{"n_layer": 9, "d_model": 512, "n_head": 8, "n_kv_head": 4, "head_dim": 64, "d_mlp": 1728, "vocab_size": 35868, "activation": "swiglu", "norm": "rmsnorm", "norm_place": "pre", "norm_eps": 1e-05, "positions": "rope", "rope_base": 10000.0, "rope_fraction": 1.0, "qk_norm": false, "attn_scale": 0.125, "bias": "none", "tie_embeddings": false, "parallel_block": false, "init": "orth", "init_std_qkv": 0.0207, "init_std_o": 0.00489, "init_std_up": 0.0207, "init_std_down": 0.00266, "optimizer": "cautious_adamw", "lr": 0.000853, "lr_mult_up": 0.729, "beta1": 0.9, "beta2": 0.95, "lr_head": 0.00911, "grad_clip": 2.0, "warmup_steps": 237, "schedule": "wsd", "decay_fraction": 0.25, "decay_shape": "pow", "final_lr_fraction": 0.05, "batch_tokens": 262144, "seq_len": 2048, "doc_mask": false, "z_loss": 1e-05, "train_tokens": 1076000000, "steps": 4105, "dataset": "wikipedia_en"}
MLP neurons of a small language model. Each row is named by its layer, matrix (gate and up: input weights) and neuron, and shows model dimensions 170-340. Each number is 500 + 25 x the weight over its row's rms, rounded and kept within 0 to 999. Numbers have three digits each. A neuron's up and down rows have the sign that makes its largest values positive.
A block is one neuron, or neurons of one layer that tend to fire together. After each block is what it responds to, as a language model described it from the Wikipedia text at the highest values.

L6.gate276:535456497541494548485501486497457527487472494496537483516486497545505485514464499512463490517482514541488503528513509441496445474478534463471467538527468496511492439456498518472527470492451481510498528457528494491455525477518466483496494483471495507520534515504479494535495510483510523499546540485524478520479511534463511484528493538511534483491516495537442468523515501448509540510482522518494480500540535480472465500465500485512526521454498494498516479507513535484500495517539459496522519490496459498485494489504
L6.up276:520570505493491520483567510505496501518542483528492548520473473500491496503494504519519560524510520500517472490436495479462441518495527528485506495504497505484482466505547508514545474491498486475515511498499435488510496495514497537479462526501467522539481496520496515521420502525449500496513494459483517498508500474510498495555470491492515501482494456540520507527462492466460492490460504484500484491502503518509510518449497521553477485498515490504518506494517474501531513491478514483471511478470467541487490472471
Verbs and prepositions taking objects

L6.gate1266:511492506400524503495480525521453499489525475497496511543490543513454527506523499503481435471491493478485510473505542519539508521527490554512480467499484516487550502506479519541520505503564519489479546521518509482479493463510459548525475520497497434534480495503525492506491532515517515519520495503497464511512526490467497536501498492526512509489461512535465517418476483487461532500480495500485487454514518510489515511494459544466520490500487495510523527493511481496474501519503491457471499483513502523485518460455
L6.up1266:541532500473488507528493499509489480510492499515538505513462564484509559489532509476468495500553458509471457540486472498499521512518510464496542488504514490519453510552493472511470508523524461497490503466514523500454513497488514512501516509475475530490486517508511464512504443501532499513530474478436484482537507488487474488491492499503505508471497502496531452504515505508491504499492475483449499492513511508546499480541540454506491511476541495507475511515451500512470473509497481479493515517544531518482503516518
Surname final pieces

L4.gate240:541503528467515501517495524507481495529512537521512539526526538492472524437483536510456477502460481498524527498527453527513499500451503478497486483487497474534514476516486525465510489480508479487543510567507505498543516466462470521513486494560504475519496502489490476508515448480537488522545466522519483513500500444505476525501483517505515507499512518515493469495517481510470501489581470498507460490506491498490466469489488498497522505496522467478549470521515443491493482506539514522532546488500520469493503510484
L4.up240:517526506475493507528556516512505505507545483481458478477530487477486505516501489493539462531525486477547477482497480510535454493484525513462510511477509523503514466558496521487503572528447416514497497497522484479497549523462505485492471469468483492483521459484507518436499520510489475512530513473497511524520510481429497523504521513490498504483502481516500471489512477471483505496497483470485497513511509477508503491510495491504504460542484524501508467429483512492485479501478504525494501525490451522540506485504
L4.gate449:499515499484501481482474480500536501509486498480545472528489472449509487449561502482484471470482469461486478499499528494524531442486470491473517490482507490474556496516509509440496504495507497460499500484479513485527525467496483524502498486453488463450503500456464492472474485553462544500508460498474485472485485464501471546471507498510499520495489502452500445502526495488492493492528517533486510504468519524495523503484483503517506525477490469490479538498500465488514500494497516494474504483521532551493495497523
L4.up449:512500547479498558509538502526533476514531498485510484529502477523535491505514489483487499477468544499529487502500508514505489475487441479511458450516480466492495516451520504461482528500441496513496556505526484472504480519518503492505501526503522547485520515545492493482499489509441455500514519520509496454505484495497491467533538488525520480572513504497501459554504492534485460474504479502441502489516513507486462553495480507474507520505523499493513465536515522498505510481479499469476504493502514557485495496517
L4.gate662:493531491466504504509472488500505484544505537516525516493499507516524470486525488464502472493454482519518474518467499537473474484482541505518508486519493476511485503474514477482492481515496500491507499513492465515521498476483514477508494525533503489476515539539463493485495512534503545476471523500487522501537469470504472497471550468488499539504475516493483476494492490517554511500510527486483485484465537457495460487515517497497540549480519468522497493498474531480515518516454481473493508458497542457475519506494
L4.up662:528514491486501485544483493551495506507465514499475520504511486498498494476487507502541467494489508511476465511528480553508506466490545506481516502489478468492479512490464501473461529537510473463517488514487517516536479531498508491490495498509497469552556500506491525483488487485494524491531492536456476491479508496399500470504520483509488515528517520508494534527541528520498535472535454452483509451551521493511477493535484492451517512531457522506550535532511475486495489512500484475498513492513523460481514509473
L4.gate998:524526498506482544526536495504487508487481506471488515517508550502504473503528536478477472467519480497498448508474463495511468546514478492478516508493517507501499553520492475521514442511475489480498480526495513501493469516506465458497469477475502520464503521525526467476530475500495496500488500524478507498486459474501499527447528475478489538502555505454510521469489531511520550528478489453508480445503474489505517503450454521450537489469468489510484496487462490491504498500507512486512474473507467481488512472507
L4.up998:490516527495499550528489476520521499484468470511473508465519501462512467480516510449512488508509462455502486472523476524510493504504506499473544500460498509485524470490535517524557539551486467515545499536482533530467505508522510481505506506482524519526496522476515510527452512481479530490559493485528491538525503467480477532524496467482514503456494539463460496522488531490521493496506511518476493510482510505517486496476503532478488480466465488508504478490482498474515514488488488530483492476493484510530509478513
Mid-word proper-name pieces

L4.gate112:505501501461492519530495506524521498543521461513546488527493529475463538471509508488499524501463477522525489506519467506515482503520439499547495477527504521486491515493511531494491536509512465530529512503510527448560528511534516494506500526489502513476510527524526519494491435471464496512510539482528449528475462437509494473515487544485511495455533555525508451481492477508514471493542516520504539532495499505489473512479466494524491521489477493451507506509455500492496503499510517451531519507487525498505459495512
L4.up112:536504545504488486497481476489517492539500502522515499472493535490469502502490542523533531469492526479506500514495547516507477539482522488504444497501537533511486531475515519488512499513531501480528503469478526497535485523512502460480518528523509493465528476476511517526512527497516471544513487517488468528504493514510529485533455528513517527449492507501510473497473465500539475503510514522535556499489501461525471501471444492491478465485464509460483515493529521468475472523483530490485484518499489481494484483453
L4.gate486:477515517484501499492502500471497505466519531436508498496517497498471506518508486509459470517480510501484481522490494520441523475513506508518498535501503486500541493527523441473500473562510513511466486501491508521511447502525465508516526500543508529520541530474505504483490544471516498513504503508510488516539542505535448439547485446535490463457452565497528505485477492489495486526499507498492483462501494505500511508557496502531464527489527509470497496471486520488505519492491500468548490494522515536551464482511
L4.up486:494480480459528529518481465473501520449504478476527480522514477442514515487511490498542468488507491464489538558516529506482485429526483521461475482509491487480548520488506467510529515517497493523517476451512482507481514461479538495536533494492534477466512518521491498510506505476472537515548522467490523549536538504571471510511505556479541478490521515513477450482495456483522502502484526492505490490458530493490557512502510546461530489502495499470536516498495473496483523514485455488462439532489491520514507504514
L4.gate1347:487497506509464482445483530489526479518530532513482494530511477491522493457503463545533458485487510497538500509510524538454502519538503501507507507547517506458523493536495533500537502485513496530453499434452491430511480493510506531496506471486524484475495487546525487513513500547457475496517500486474459530509461540505478483514484490488509510519460509485469488489514501461503444481493517508479556532489543533545493500522488521538500523487443526474521526516515547511455507555430511501488506494516530476481516516511
L4.up1347:493495525485503518489541519500519470511500465527476483487452492460490484556443523503519495490509473452494455517506495485542512497518487519446556490463490491483527516478532529492495498518537472490469468500514483513524522507469504517501446504508503483513480529461513538525498478485492504512492524503513504522514487487487513513529537504482510478557478498500475464480499487519529471468496537509533490468480466513467513500522507524489520500509485505506481472521478479496497512494463456502519504524495459497559488566480
L4.gate1391:558488494479558480506488487499507502497465532457516517509510480478492525464490502538499520518441477504483504508529494471535494483508495451513513516488502474492529485508518514475451485503490433509509504489496498463496469493482532518542530476517488495465519493479514505524469439484489479519503528472513471498491507521552457449501489506473480490491486522483473464474510471464545490509532531513509493467467483468489510482495529490556468476498470481468484500541510525488510538500497542479562505496504460533525443480498
L4.up1391:522509518488504497490494462495534520494498500478527498506520484548516458512482484525443508479508482506485457452510494489494494556491484524473469527484529511525485488490510503524525505495456499494510493504471486525552474497507559512532539500501470472438484472503493496495488500528498471486483484487490468524471494500466475537493512507468517468502516472482516523460521461479492506516530524484505522477494503481437491552471482536533540469506518476477475495533531523485477508527466523463528492519492485504508483499479
Phrasal verb heads

L2.gate230:498465496490467535449525492533513435535490518451466466482478489498491510519522458556475424502538496467474484507528493526503518531518488524485528500480459465487476501510566496519522514505475467501523519496476489464470477494470449532530447475519474485470474520496487487508482484517504502546511492533495490547523496502542522535501475494524478496465452497498460498519514468502504510507495498502506480568532525516505489499480542497510553570463520523463536502542500538475490463501501463472514522542529508482523469496456
L2.up230:487512524488501463487543458548542473508511491512485507477487483515491474506523526510496490499542535505461493552487496501514473544466501550495473536537481478523493499520537549517536507516476506569492455489521492503469490553496505552476476504551515493484465489512435538511497501492497486525501514531497526516490487520518459512508479474477476512511470488499514491524511498490504488487476476515552523549518511492499487528530519487517505506481557548504483548479505507476486474493529490461516563535497470503517509507476
L2.gate1025:487521476491485513517542485489483500498506509496506515533498445513488489524486517539503507498461445485501525534515547507493499469552519562514502491461442501524490488475536481530472493512508484457478496515465488500498522514495490500492450462508508510497448509451503499536433505517473493466499460541497529489509559497538505522495489486481469481500464520476480466470470475431518526509505545506488502524502498507513471482507511526485503450507502518473515485546496528462472516500463493496509520493505512457505522524491
L2.up1025:514528485527532479508511499454484490465502482487491505514450445517518494518474490542493499467538485433503515570452538510494522492533510518495474485499485493535473519488536540505510503465525521541470532484514488482523494567501533527438464494468479494556514544483467534467515495537513508523483509500480522511488529521528520529502481472462459468502493507494522508511492476475544492527519508502490472485470506479529501531518507519504500467462491503489534477534547516505506510508514531473525503550518476519517521532498
L2.gate1060:496498491539525449474534479474533410525499497517535495487495505510463535514499471474500469526477508489496516525534504467529510515508512500503519498524503461491492509483565494493506477481495433511504479530447524496525498489520503572452496493503506485487498545505483474504481511525511491475496514516511512464497487530524513509470449471521502487500503533510461474572519515476491489510517491578451502529529529491521492433486515505498457527510498502505526513503485553530444454507510504457437512518516484469498494542494
L2.up1060:513497492487516468443524482489499427509529521513538480466489486541490512551488472508517471525478493499494457532488504470499483492488513504499493542513497454497479522491569523464535483461465459496475512499464488498543495499545522553478501494514562451497474524527444527459489510484514484453520528529529530482483495544528507540512489513485493502457522513506487470504501483490482486510515476495472467510524545483495515504488488494502462549447518472520546517507460463476489491499524516485483517496518458454486510539495
L2.gate1687:506520524465551542535531497475530498488482497492493486497492475506522498510501455514542464518518537531518496513506470471490444524539507471528491484511494518476511540465487489491534504482492453557521492472471471497506439508493498503478505518462476490498533533512516495519482497490500488514548526511491512505506489524538436539437485538490504468468519507488495523553556476476467537501508480494539493536482551469521493476501511502521512521490468517463484484580553468476432481523476469443493498531525498487491499508480
L2.up1687:527493508486459533521534542498527481505476482458519459498545505518495504515500511497457478523535517468466480487488505507533531497527490489483480504488489523512510539475505484511485490544520497440514473485534487504507482506485524532500515518505515473511503552490439483527525473507494479504456570482519465516511493499466495504459490474530465489523472495484484495468484470503476487472467528481499499515499522522515481524526495533438550520529529510493488470475519580514498522512523467519484471497517461457495455487477
Verb participles and predicates

L4.gate124:502490502490470509479514481495526497518518494498478466503492477482488452531504527495549462507486503479446531474547462519479533546507460482483489581440479505510521524530513536527549488542493460502502484492502517454517484522468473517469507491497460513479487459511502516525486485518426489499488510535475529554546495470512495486507488495473477490488443528516480500516478487496483501505509479473469531488545482522536488513481507503483546531489496497473538481516509515493468494471473458490533503495538486513490519510484
L4.up124:568521461476491552489498522482486508486509481477506486512455472478502483496491505531518489479481489547483496485528510474473494505488465478471531494484477479474497539474569530527464504507488495565474546506494508484543514497497526499475518476502448461520508528487489522485468517514464493516550502536479535566512509511509462507513476496505482501545502516531520480505531519498512507506503534473503497508530483504494468472529490474502521477481493493500529453535532488505489497537500511508484523483499521543548507483532
L4.gate416:465502548532533502506486528537494480552473508511542458557555508497490523517473532540512491543490517507472484510508502508470534527507465481522494489514490499528520499531536518499484498477478494514505513484501539474521494453509494535495508480478525512506505501474513486543506468540529519497437504566500478501552488523508486487493469534499458499501474494549467513510520485458508491518480503472462475484515531533494473487459505487509503538491515507457522510521465487527467459476525510497514512485498435508466466505524
L4.up416:507527533537513502454536518491504514525475487502492509524484485490521523493502525476456531499490535479507488456479493509519545551496548473468452495490526542520462492539530458474534533498483482474469535501483502512467472515476481506501449425423527539555499487472502531509475501520473568470438445511477501524527479537519477500499491523460533511514468444512487536556484486474481470488502507484482497492513527513513482513479521509485533550469520502545517487486497522477456543469562512504498546456501490492471545525494
L4.gate1536:484485495548490540500502508500498460494496517477504501498482475501498519476497525498461500500469489467495454508476566516470551514526473519499499507501493502476498521508518536516498513515495417502518510505456466493488569494521516493519475508513483514510445470489504521565512523488493499513496547522517521538510449547492470478530514517495464536511484497550489501485503489450499482484481453495475503465499462465498487526441531495490512490489506519494524526537507521453476494515507451479484518554483492510507477535522
L4.up1536:488519533514495508459511510486528487515482480473532541504495542491496448497481522470490520474495513480505510469528508502458521497538507531520512483467518509469493484553500492452486474479484472521473454488473499471507487462534493451490499526543565509454491478498501497469480485514503507499490496535481524529485502456490488533488525496492491523490489497467507480504479479496517494508494552455506466516533525487484475514497493491521519530433497492438524503518518514480506570470497475507528507494547520523526464545514
L4.gate1647:512511518511481521485523504442530465511458497484505507476547478500465532512483479495491490505461528530495518520527497491505489494471507491516487458493532474479511505515528511478491498484511444476511466477516529519476484485503451495494490493530438489497516512528517520518541495503477478494488460485530521509555490485542483513490526482487488473507488503520476489523501521481469480494488473547481488539511439491523529516461565507501521506498524516452522494542469484489540507495478526534472467495535474526518518539510
L4.up1647:512483530469510498551518518500512471448498458543499513505474524483496493585453490522547502498460515495537520477501451446442517515515515466476514493502502511509465536492469547467489504507501468482495495432484506513475509555473500512517490528499472494494511492499486545510530501486495499496461528507467491469537519481487504487526527473497465478493488510488506480490503497505490507499482480543501493526494459451521512457474534553486506502488477553480516480519477524490516509488493530518550473571481475513517533505492
Transitive verbs before objects

L2.gate80:513478493471475465498465519484534454516499513478475529525527536503538494513514487492503505509509503503495503480515485557507495475514471519503509523412467507497521485505492519506486485512499490478526494551478481487491516494514496497523522483501490487459503509488509461494491495483486523512525510453486540524537451495476533527464523564497526453497504532485450521507505504469538517506524506527475544511508507587519477493496467482523488518495531530466487514506484499480489494517512524494479517509519534475451499482491
L2.up80:485498491443491462459487506513496503514509500503484570503510516500529470532529505485555512510506500492559525497502475523514503503491482526548526518482471501527539478498510481493557487474486493485503512501538455499503493503514545493502539498449486476492521462423517486486494475476472511550500553511475504494498484482451517514495442531521525507500485515494485514502505452512504525516502515491490492534531507547475460500454482429503502567502520503462510471455451525506513485531520524489502535507495532455469518469476
L2.gate312:553462550489471495495531503459474531477445508513503553500523481484508454516502453482528454471515521533523514517502511518530489515473501519474486449499527513499487494527510491540543516543512448488486495526507500514487505495480491477543493436490520476476530505506496477469482504500490487587481479501480512487532465517468510510472525472493530503483476459487485491509508467524510493478450493481536503503504520530486461481516445530484547518480494517462514471522502529482520528513462507523542534518508501468489464496472
L2.up312:470505478515496456508513511498530473478528512485473462551513530487479489489510507429574497490455526447498499503514534503500519489524506522536530543492516518515517521519530476516489481469515510515522463500512491506469475497499495510472502523533512535479514525466520491467498514505445546486531510505494528482528504482450493462496506526495520513512502524463486507509543498471501519524539541490494488531498469523498493492478508478507498468516504534505523462494524509498494475488494504494479531506501519536471521473518
L2.gate351:542499488473507504477500491471495508495514535503492506566545458486501513466513495488546464497515536511513511490564472521501506526513501502476491509440482486492521447549519497517541463509532481520504528522490530506530523501478496507487508462499494545438507492510519470532473522482483495563500500523489527530506511509518456535513557545536482516511487505464459502473531536432494515518511476528489480581480486510491478531538509488512498501479473517475483542520433561488475484499510505540506495517521518503517481515503
L2.up351:502454526484487516493476490494494527511515535523483536548492534512484473461544467478501488491522511517494522522523511507503498475548474531504455486468504502529524490525511515479532541468484492486515501598491485499492500494512497505474546512449524490476526500493508472518493474485532512547517481479492501536472516467498470505500460502500480488496449506463496503465479515484495485509479492511468509496468543504478479493487452493505489482484506545486474570480474509501502513520496504505471510537509467465464505435525
L2.gate928:480533492475508471504493502495444509485565507479523541498483502487521505499511499470543454458497503523514517509519504511472504490500520534482475461495527497523511485527462533444495563534531545441516551478526522466505495481499524506476496482487497482498532478491504487490508512506513535527499532490474490438472489498457545490466471530506494533498432485524491499475500473513503503516456490491512491493498515508518506519504500466483513531460502503487487482504448507543519500527513519457471515504498500481503514516502
L2.up928:530494434474472483442476506524517477497533533446505473491514533437505519489575497521502511496457493482494528491531528484519522502530496530476469472506453499472529497530470508516505503464516508530536507506468465480494508465495481500480504501444502476528449479476494473476491510517476538527535495517441488521501521498486517477509492560528519496490465548496467475493521483502495504494492510511487501516503524527528461491474480548478480515499488486483510531505472490512462465493498498525478538471502517560486489513500
Surname ending pieces

L4.gate75:533512483511506500461524505511526520522526474464489497501528504505506546462507481505532560485496500486451482496460486548484507491535519445495521527488503494526512471512517501503490488490478472514490498517468477496491490488499505473515480507472515578499456501513514480475454460543496481510533512530520522481518489531526501524501564512510490487464469504505496472481490535506525473479486476475470508492486513497467479539449484516501484535493537538528459490514497518492516477508508530506526470532527509476547486505487
L4.up75:487488468485508531516478462498453537482498522481510493489508528501489547494516487480531515489521450499510523527537506520515494504505471496510493560495456534501497483488483490541495503503467510540537525544512507511492526480484490532535474497488504510454484517513488504500516490542504488559511454473502460504504475537500480499504536559467485500485524467470467526511505492457459520534510519470515499509474507535516510506440481510459503529495511500493499483527484475543488502545453520498521486526517466537511473502519
L4.gate453:502434509512483498521500525488485496547563497521519536487546523467479512501517510453506470479473442499479505498528487526495503510488492492500481547562439490510478498486506557515481499514513511511481530485511486456521520502476497529531471510457460483498478478502471486525506457530510485524500556506517489513536494503518504518517538482493480512513493537461476499520550540477479537468471468475518519486524499517477473504462520485456516544519506492511545511502534446490489532477518515504513489492508501524553485451567
L4.up453:543501489464469504462499499483545475495482503458506505467574491500538515469516501474504492474503489512487487508486511491505543488506481519489502505502501476491457496498465513573512463542496497517498476485487491499501488484499495522542491489539519485495489484463544469490517492533500502450471476451534487503483470505521559497512493536529497484487501492460520488508516507519500472477504479490486509525479487507510501477511547452501526512509497499453495490490483520505523515576473492493477510508474516502502496457463
L4.gate768:559453522494496489498507516506503512492494566420502520521526529490489507494505474492457475497536484502504508494502496482483536496505543493481490500531481496480503531502480511531450472551486486476527551511486486519506465466486469498554483449493502481456536505456530511483558489486539480568542521502526434538488500470556503486494492517474533508485489498527503480531532521538476505518480478494513501508516511507525491515473548483510511507506484543472503508484491486519497526524513503464519430478494522537484498510497
L4.up768:493449521493513487519454500490476470519476480509501499489471463496500499494507459482548485485539496509504473512487465513491505533452497506486482497499528504509465530461478477466531458518479496529490499468487497469483481494455516503541544515493505529487511543500503501481511492520522492460498457526496497504517516465460520528529550534496509554479540493492496533490517503484508518545466528505528504440516486503526489507478481439541551494472490526510496505487533506506517572460511522485487493503503501504538526473473
L4.gate1141:521496494512484454488477485506479498508524527490512480454545529481489524521517501502536506511479511537544455472467500488506519522496518528492470468561538486514477469496507509515501473545505515519514511500509488527527471486490445509537484480505459510546495482497503546482511470542504509495524481489520507502463512482538497480478483455457488512491483515483464489536487530511502535498504486482466488475527452506492475529487484478513508474483550452510484488513495495502479551482531555458502532488513498502551499486488
L4.up1141:499486567534491515508507470516505486479512459489509508473494455484506534503492517518501485507472503506493497483497444453490492509516546472487419505508490498522445496490494501510529494510462529503504485457499465508498501488518493502477467488519509491495507510473490528477493513488498536516476493513486462508496541489479510480524531502551541518512532489505539528522516496513480498505492494507514514490531469466487481537481542501473530554489516539506502507491504448511518485495511502497492462468537498539503516478504
Mid-word subword pieces

L2.gate452:468508477478471499530471485490482512476495536475478467460498508490488499477516502493509496463495481489518527517478480507488508512475493511488506481486528505505512474494466488429493513458530507493458523521475517478523484492588492496487453554494514537503514494481506461476579515492511521493504535479504551474494491525520541483486533480566500518537459536500448474499508500497503490479513503494499503494494482509518485517516487503523526500483485465510547490515509511510505505505540530460492482550474530484499546506503
L2.up452:471524501539494482522505500480494533457507537550535548487474512469451459530437514464462487511498517550450495530497478482500480510478459552529507530489524569509493508489456550506498498495511501505466480453527476511496489519497480492465480490494470506530519499491501512506526506506565504519523502484512484496511506489490527489507513522509497485481537468489506468488478439495519487490499501486504519478494513510510513466483505498503487521475514492482491523516512481468495467525566465519486485519499450520495494490477
L2.gate1048:508493500525489502467552500448515433530483546454478510453452464440517515485493494495552522507539486519496465500495510506509523531500498516485454486483532521497503525546524473516508510484517470502517484452465495459510469492497526534501474477496523488503497471494512526471479536501493483477492525545508471476490487465502451568482497524485521487530517492480508490488476504513488460509466499462491498513543535486505506512470482500518466481480541481546490520492490497501508513476471495508471496485480518475520522469525
L2.up1048:487492431494533503486534499511475536470535583502522497496514500493431465512485512523518462515514524507535495468539464544476509513525512526525483519537491486505498522469490493468537493518489495524475502534499466507513496530485486484491511474541500497486454504469486525472548507491467527502507507520490530488486473500519504478536508519516498522540501510494508539477449493488505482506536508484537518511505488486467496503500513525566499525507482489495492460449519441500508527523525460508510523483496509497515421458529
L2.gate1096:493502473473566494485521476469497477546440537522492486518475468505474466498484511462522479518505513516523504512523500494504552519481525521482513479469495499488511535483510492480522498488466486497502445501469531507528479518531459460481507504497546468490531535521499509510524506479514495523494489518504530512525453533556532489505522508512523500514541481505510474480503483527482492480513485538473492467480450466469488524504470522532533498486536497537497490517516489513457485525499493447473501530482527482500495542494
L2.up1096:519486476529557485505507504522532499478495518504504503471522534472509535456493511470479454491556475543514494512498467540506569542505505483508457472480517505475508509529514497495495536503504502563520517488518553483540495511502496504498466501484510503466546501478481468486503469464478507500529523540533494494476480472520521505519490521526520502461569530523518511492511502501476515489491427518513495489510497468481482523498543480514462476501511500498507511513505476500483487511504510496483518501507493488492511494479
L2.gate1664:486512489469500492495541493487507448495489535503500477499540465522504490446560511526519507449483448481471503508534503461486521510546503510481490516458503472503476500489496532519516505492505491569475444513485477472510460514484504463503505545508514507497490526463485502462482469510498465516516496488496528510504500500532491499518495506547489501510470525476499511464488513490511475516542554498530501545534476536466539499513513494469517479512477494509506521554478458472505448471514502500504511517523534499484463547530
L2.up1664:514542536480504520432482531467534516483520468452540491478515507487508453488516459539497504527543461500463489486479519478539493497528514539501498497470513484566502517493500496485462518495481562539451504508465462489532512515507505511499436518489471505486504536480492479486528497484469516491536480516499503494507518549472489490523485533535489512497499505503474487501474480549479476477453436477499547505500532537509536537515536488471491505509501528504490508463503516517462547485525450533485557513472481516501506513471
Word-start fragments, table cells

L6.gate703:500516509482469525468490465504458482508465525503516529518501500528539540489468498477484552485500480502488501515456541471538496555488484497491534518484538500482468459487559534519582444494485489474552511497511469492489466503469540541510513484542489546501513509512482478502487525506495479536508540507483505541526520519495506507524522506475467458461486518490509492486504530487493455492510510505491496514471510502493498536476486472474494526501494546529511457513487466476473507435475511492509508518489475529494573521514
L6.up703:494521490461486494516498410511516534486513493558553506461504472462491497493519499480469518500479515456541491527485502500498510535476466480500520495466496498499517485497469516514505534480501543454532510504521483523518470491532512521516484502476506498506473519481496508530536467505509495464506500514532488488452510495467477515494473501502522490497478506415497486494483508524522458509518501505486479532489518508520506513492507469436499466487480522549549477522504521506486478467499513507517499519489529538527461513482
Verb right after subject

L6.gate994:475496513494464517476486545491492503499517444532495532502483546494499570524496538541537465524519497495484539467500527502531516474535493506493454511454455479505539501527503525515485477537479492518535478510447491487499480493528496519471441524475470490517504523536464458496489499495512525476494500474479484507491499498481522517531486489517503474509486454502460476475471489506509497511510490505528475537545510487495519496505501484476503476540520482487520481486534501507494493491501532458495484491498445484521519473513
L6.up994:533514503459522483524504496509435475532448545501510522518468498488476518511485520521470527444498498559511451480513511520533511503506469483489468514495435489526485518479497501494501514508510473498481495545508473483522567459511497522550524465502495484513476535483485493507493435520526517503510488487499467478487493464505500499478469483486513543506474429520533503517499503442511484491484491477549490453470443532487493490481474516439528524476513467552479514485518526512502518497499490485551492541503495496517486476511
Month names in dates

L2.gate288:575539510524458496496525515504498467484483510440547498513522484474525515480524545470483495505484492463527508499531465513542507495520500492508469520480478476487474461531503499536500487563489419459521482491484496503482511495460512478502511480511502475522498461501488486530490487482483513519503523502510520501490477465542506547524440496512533485504491486518485538486507501467504493485487481500495506493548487502521481552486541507461550501517493515490524501545522538488491483459485511499511490525529480476482488527478
L2.up288:482466450535466480505517489460504476500508405496465512513516476546527485527519471483490476472482503518497508539474541509517491499480482488503491514469532505489491518460548505542517480486508471489484553498484523455494528495496520514509509512499507513487508485496484480503512485536457431508489480553521487532522522496502496504497454483508470475513478539532481475474485453492479497506483562511446444556474519480533471475503467456515481530497481548495479449499488504512493432534519467479499465514501478482523484488511
L2.gate1146:548506480474487487499482515544557475488519477512460481520530519481540503509523485448481499489462553491536494534485515484502498507520514535495512554477503522463461504525535528504476524576524450461537479511475540459470517460498518492489488491510487478513504466526493518554494497517458491503493515490500496491535507509483486508491500483498502565480422478463483486481507512496497496467535481511522516490501494513489486490501496555466557499463507541513502444537544499483498485480480449487503507499509476510515535527521
L2.up1146:549557542485488502489561480544501522483525447512442534480484526484513494498493520470490517491506497482526529518464517539493511490489470503485523560461488535499481509535533500490488504489508501477493505476509474511465472532507525508482493485506536522531551474479456515505506465503494436555472537513510456503500478541481478515490470523436464529506484487489515501509521453504514472447487496470508458453485525465509494517506528533477485482485459522492546507500479492480501480500489495499488489479485519512522522519504
L2.gate1555:486528521528538567480466534516491488495481478518497469453504505493540530461485501470501482491470512499543450512465507483525482484501502488523500476448475505497436501515458493486499485578507523484474514510525464498469451472462515520564500517473510496471476505518479490470474476533484530492508446494537518521507479489476497473500487532534491511513491504498491521510516486499512507513484509496545475503514502495510523483465520495480531488519499518523495478538468528459475523511512494479497463504497467533485517505489
L2.up1555:464545479470474486484518509495504468491486483484475509533522507496494514493498504520521569523483520459527439524430485509519501525479512520441488512440496477482450502511523495499482506502506472515490512549491476464559470508485493508500497514489512500507510525500488492511546495512502441522534526511516540491466457453485533508556476477506517476506539489505529496507490478506535542490468494526458482480498544491461501493532493490448506493519508544511553471497483527471498482477497504493463506480488486506478510530449
L2.gate1633:514466539511432511487465508526503482517495434525491500540503513454520506482491520494464494537465522493477507518479496518487535516467506534490518521503499472515457497512495490503571459574517465476495478530497511480485482492481509506545479529553471497488489504471495486519502481469476482516470493519521504543519475466525507505534444490475501516514488468523482519480507480456464496468480503539511528491539486491513471506486538483506554499486509507447509487520491495477525499475528498510580478492504506480538484487503
L2.up1633:500483471500464494491477518461542477471512477523530477505502499529540514484509445432508512532502513521523482462499517475432512533506466524492488511526462502490501514465503485537498512447539478455522484498496475465474490481490493506496495506500545431537494476507490490539509501502466482521505535485450467507503514479487516524504476477496538468499466524543519488524449495555476516538530477524514470472499514536466486525465491504500490493477493503486521489513506493486483443461501461521452439450477479554525540485475
Verb-completing word pieces